{
  "n_layer": 16,
  "activation": "tanh_gelu",
  "norm": "layernorm",
  "qk_norm": false,
  "attn_scale": 0.177,
  "parallel_block": false,
  "init": "normal",
  "init_std_qkv": 0.024,
  "optimizer": "cautious_adamw",
  "lr": 0.0016,
  "schedule": "cos",
  "batch_tokens": 262144,
  "steps": 3292
}
MLP neurons of a small language model. Each row is named by its layer, matrix (up: input weights; down: output weights) and neuron, and shows model dimensions 0-223. Each number is 128 + 24 x the weight over its row's rms, rounded and kept within 0 to 255. Numbers have three digits each.
After each neuron's rows, "raises" lists the tokens whose logits its output raises most directly, leaving later layers aside.

L10.up863:093186075105104142086162150138090132105083142111130137099128169150113155154141119098136153094134146123099102138115103166086182136109080114147122165164157128140138091117143130115123169122097131136102115161136153119124145126131103150148164142091149129074135140109133118123137144163124145130128186128118113161143115149109145173136149100154153144151113145106117119152086111168158110108126093135159182149108141170114089144157135118163109142138126136171123160091114179092146150131159114138107098149147125159086123147104123144115127138105113101175124141089132135109097098087136106126131130125159159135118103141101137134140106104138143097102114139154135147142150105154106098116104
L10.down863:118096118122186181127146126144108172122096055158094121130118121117117157136147112113100162139168140141171076148126124142120137114148122120166148116095147140097191142170079128102134109130098145124134148100125108158125145123124111160166137109119142142103120140162119140113109137150119144112128121099149095104149068102131155098133142143093165157108133118178144132126107130090128098119138117151150094106096160128133081140117124120122114125146114167121121104145140117098127073117198113125117112173092097090128128161119139143090144107129130110152143122122131125146090092124082126120144110150146138159138113107119132099097172130165145141112162162093120149120126144152154150141157
raises: "time", "mer", "board", "way", "met"

L11.up416:125152103116083126170140136087112138114145130132138125134157138126162102138142142146143149119129099158130179183105153132134117099082134175085126161115138136136126125124113162115171159183133138111158108161108109139135125145124125125132137124100133131085114146126167141112101158079131127101155127132100118135122126160098129125117106098136118099092127127150131120197098128121120124148134111136161128114085153111125154137148127092128124136109157106128129137087097196141129102145151124105101147133129144092110099053083118121149136158134134169105140118145136151081128138104106095095087109126142140104151170172165085140123171114129134120147146091100099155103130134113092087158165
L11.down416:133130173118138111094107093106135099130118130100124138112106113146130159108095098126136085138116137104094107082160106148118156133155118119157136096139101137162140082170150102146112095083141108134116151082106162132147129137158146161105112122130155109134130149124125117141145136160147135147115151138150138138116115109168144156123124154125125132154161170068121109096167158103140125097136151127134080142150118124150121124123110166114129140168125170149112138172124081126109147079119105141174153101104065152093145162178136140128125113118116118168111142062094127181122129120153166138135133136116128077133085103086157139151084118140131110123117168143137081136144125116129141129108
raises: ")", "]", "}", "”", "unc"

L11.up554:134122121135115129099128128116185129143120163101140150141076132099151145138137134123119148112124108129120140139126118130110116102145084107130127062150129128127092155102132142155136074136136124124096107134059130135129137120075176138120121121110138151137135093094152144137135131135138126155113148153131138116100097128162100154076124125171124115139093122129172114153124134060142127153131123155153158151153125133138154126212133105094153142122084124152122144103122144113116161090168103130137122103142138088125103157135177099095111119112180153146148136112104124146093127066141162132092144134187096108168123167148163130163123122148113130149135105097143117090158136130114152125120
L11.down554:150159112117133163124120170148077136105084127160106167089140094120123124107141112154112128123095147114162156159093128116095131132099128145096135104085105130087162127103106195116152140114123144116159136125123114132096093118136128118132172114165110194106103185134180159132098160097144121114124138119161167164132114143109182143128140147114174130119145129143104121164117143148149143107115113126103106110145114142124107131106153112111116082147125161128120122142141175128164113120143130105160144161083130180134115125158109140174113104125117128138095113104135137127121107112106103122161129129108119129106131092152092117052131110131125122098135088157130101163144131128143147155076
raises: "ment", "ments", "ript", "ions", "ted"

L11.up261:116095140128127134130136110123110051156085135148152118111123108123155115141117152096113092109114129171124154114140195125105182151131095135166159189139132135095116087110142132173166128135155137113112075128092172103165121126103152112109128110075150151124153131116147147119110150134171142147135143139156140138100147124117128191134161113145139152112125123148137087179090154203111139112097114134100142103151100121113093133116141093130107122113165131138126130102135093122162120119144175126156133110129111130136113122116161144148111108091065131107125129129121122077115145110085137117138086131127095140113175142114141107122133089110122122118137151144133109095155126111123135126143
L11.down261:146099148126136100151113115171124122125103129148132073127126130112166083102173098113154143163150122179079126155145164168102133110116109116138114130163148160080130123130133104134165136145097119131115099119117137112151094146145158140138133133106154138142126136113132162121129169144143124131150108111174158104069126138134116149096119129091122145108110155133142175125076107155112122132110108157103129159124100076091155098148157112136073123147142128126123119090172136100153131126113174103143125117168119106117128141148191149098130094105116130120141141138127095065120179085131123154156086136135088108095127165119098157157114133114134083131130137149154130115145146085125116133112
raises: "izes", "ited", "ized", "ced", "ected"

L10.up866:135091124101127147120100110082117118122134132087102124125131137134075158146127127135096067163088121133150160077115120125143109140135167091127121152122132109162144122122112157180100139092122129146112128150129152089105127159084150086149134136118141138147160145116109082175129119138139094122181119112088116172151161132123139173137142139135128146154110119100109151146111124121158127154086174083133157158054126151141143153084112105134123163121164097133128122156095156123127136158136119151113134151122159134089123159106130132117148123130119100150107141091123168132105083141114181105095167114110094111139111135157119122149139124112149131167120154125120107160099151151112104121177
L10.down866:107134111115110080141149146146100138137141112157154132144100147109166150121121121106159153149147129121124086190111154112142126127090120141115106129173156153125110156130104121115123116154092163138150156125143160150203137126148131128095104046115142153143121132125146160067105166115124161130154129117157133108127136094179127125117123113105156098106113110131140109089132141140128125106142110164097118131123106063082144138154160129147107117087138117109122133113141128152126139103137142120123089172096139093192122112138129104139118121053099125135131137144102084124154144120144093161124084117154118085150094119155128138147166142146111141133132147149108152103135166120146098129148
raises: "ized", "ited", "ected", "ished", "ised"

L2.up841:133121107102153133114097118136135125064109125127124199128108124138147103120123140125116125139118118136096146115139134113132128090147107099126114138109123156125089094176121132127116092112186104081117113105134128137174114174122184145112193130124178156187098148116181150151126157180105201150106165123138148144147161109181115120147123167131134159130146155148133114132148145108112131125136115107133123146121103162109140135118189139098159099119147116114149134089120099173142119131132098139090164125149093134143098148142141135168110151101124125119108104107061152118111130118129132142126153115084113115123147102119141123141126149085087108109104139110125143142126137142127122133107
L2.down841:124164124119082137109163138162153127115138135145165116161114151127068136120114129121093170099125112128125111148141131161162099121149169126097077108101150098148182111142124146154126129106138113113128098124194164110159134114133165098133152118126121129179126181154098121179166131151143105147120083120140109107081132111106132142131138140094135089122103086128064158134131155114133071115142125124174123134144135130124151087135102137094134167112109131118153122111141093149175139090148138161118110144119123120204132142109110091127114128150118136094103143127120121161138111108114118129162075146112156093107111130107137121133149132141128135117124149112098080102141113109133103099134
raises: "er", "ers", "est", "set", "ed"

L11.up770:109130150140122156133103122115156155131169130094154147140147129164129092136135111141138163106138111152141154170119106190112137132072113157101112161140147115143146080126106132168127087142135169117099084151109094137144107128157128141128139129125148124130109081094123126158132116117131101156118118114090135123137087152125121142121158126185153118103087137194147142190081135151130135137102117139135147099066116130106129156176123122167103134085143091139104100131118152147118073134126129072078128137101132099124111126113144167140118130129116137120133137147138122126133100118119105104154098103145127116156170165190077091133154126126137108092131124132106156116133117113092101134137
L11.down770:145113100120151130122171152126103137124092138187130072097123148135122145122116113138120070150119158098123112073125124103102130152176114072172135084114120112108121132157089118100095153109145104146133152107132136147101122133085109129134113134139094168149129140119145137097133127106134147140127150149140121109108146095136135123172123163082110132129158134114136123108159117132137098128163133121157099150175109137132158102076118136132150119158154125145115191130091101136148185127107113159170151142154103189156139132154147117140127135161110127131122081105088118123110143115132201126107163109091129142130092112121162148104114129120143143110124128154146092101124132150162148097099
raises: ")", "”", "]", "}", "he"

L6.up257:110165162107166136151183150104100114118140151135123135126109129144188115136156103116161129154162096117142088164108145095134191085149118103135111161142111125109104140181139107143152131138143114151137137122122113107140106177091130145141118107130141132121105112143111133112128138101098136131138141204139096194127163090165163154111127128161111124119111144104124115101123154142111083135127103129106111123156109184142123125156143129116135113077118177133123160130115134131105106118119092110184134093119148128116084091138136147128102098105152080138137143128145104106137104100142143086084091130158133124111131171165095146131149107139111086101135159087120112134115125148119121127115
L6.down257:106146111137152138120119135106124146121150095132137149147160140120156070142109132098135150102142101134096121111134099127107097184173100103127171150092128112126137126181142163126115093140121116076127128105116132131111109170118174114104201114136148141148113141124135135116131131139134174138155138120142136146135125199125213082184116137154117130108154139123099111133108126130135126159132149110147102160154150121141133119115104177140125118099101130129105133160123152131118088117115112119134111056043140133144113133097144144074127119115109122116108104126110109140102118131127112123130168122124131087159127106121086144165117131119123149114150118089162149102102155156101126147115
raises: "erm", "side", "er", "rad", "ers"

L11.up120:111173138123129117102074146113151126120129146133150148156104143116133153166142162136168117147146098118117155172119139147155104102127138090180127136118122109141140078063117134136146116089124113146155073130154150139084101155121148149142090162102102107189181131113126154081125112103174110139143134156129110115125134153124130125158137135142180139132147132152120083106159119133134129140127113179104159132122124139125098125142073146128105156128140148123141100137104106118136119118125132119142122077117153101122082103159137124091094116141127109121169139143128131125138133140136149153094109090133130135128156111100099090141136047106141147120143110094083118120123134175118067136140
L11.down120:129099117107121120179120122151138133113110094130143132134121152104097167097158144090121140144135130132122106114126153105136085145097102131119111100134104096119101097141170105097174188144119135093134171113145096109161110136148093158128172142136151102101092134139119117142165144178104166126138104107155159137105148128151130176104132137099089170090123172125149143087118080152123148122121165150091118151119142083132138142094151131158112117156105111083124137140122150145114133125112110124142103157126158106129117161179114125149101085112132170132100134134164107102092123120107096120148150131148129099076114105111150183138098142142119118145142133145135130123164133102169086155094
raises: "ced", "ped", " Apps", " Record", "d"

L3.up685:112103133125132102148166110157089122146131140138118140088113105162121169145143150119161149136098096174128098153126184116123137144142104107117119168128079120139122127084098135098115133165146114096104100105125089119123095182145155118091147107108153115123114108078115142138128108172154123123149150118119117122111160131182108130113126137124156119135116147121149103095111128134156107105100149102143196092111158164173146132124166145102118120116130153102115133115127096129129103148147099121100148099135118133139133104146135201175124120104131142074120147066075150117131124112106153104122136140093138095101171143133127117128146150143078162129109110125123125114147124185099132102112
L3.down685:157149090085115132134133135137123150095111142112135105132138135123110116106098136114134148119152120106146135107127136136099150084170171132152121133122142118130148114109170109130089108101165106129151112102136157107134135136135129077148150144086039114130165199132100117147127135122138167141164119136186113136128087104136087101125149134112091148128109139138102177128131093136104144131146120153166099119149103154123138117117147102110149136128094137128100094117111126117131147187144143164101147119121144127158154189077130117104121096156100123132119091145155105161115119110122165159126154130114145142149133137153121122127093183142095092108172124098116057120133154122146111104129
raises: "r", "rs", "n", "d", "tt"

L10.up589:129134170131134119144133136114118154102119149112141129153144113137155140102136085122117142127085111167125144145113121127122117098117156107105148095133132086151124108151131123112128097114134101167132044100160104096152126142183166117145121140147139161115143118123152152112166121194121133136125140123144161134087105123138135156096132107125158134112143137135148112100142150160131131095129122130129123101121176140144139150105159085119112093090145157180167133128099119114158156125162095113157125122108088115114101100107174091112031099145148108137141101094116102126152112138121141101170126143115123114129139110139181134077144123095136166161130130086112121170121140160121097147134
L10.down589:128115144162135127145089106106154123167137138121105132158137114085155137141128114167123168138154141130143174128121116097131127118085122147097115111107109063120110109113162150098135150153126142126145108123161105118143107127118092114138116180108120096118126127155139122123104131133099133107105090116138131091122135137127099117169138095131063110135108154125098107096183120167087119120150166135165102124125157097146124174120143142123161140146152161145124118102098146129131110109204137134120096133107133127126149092146102165118118142181143122100159097139120142174169097210145090140138113119107129125132135095127164150114099152129140124160060132142115129110121162142119100159146
raises: ".", ",", "\"", "\n\n", "″"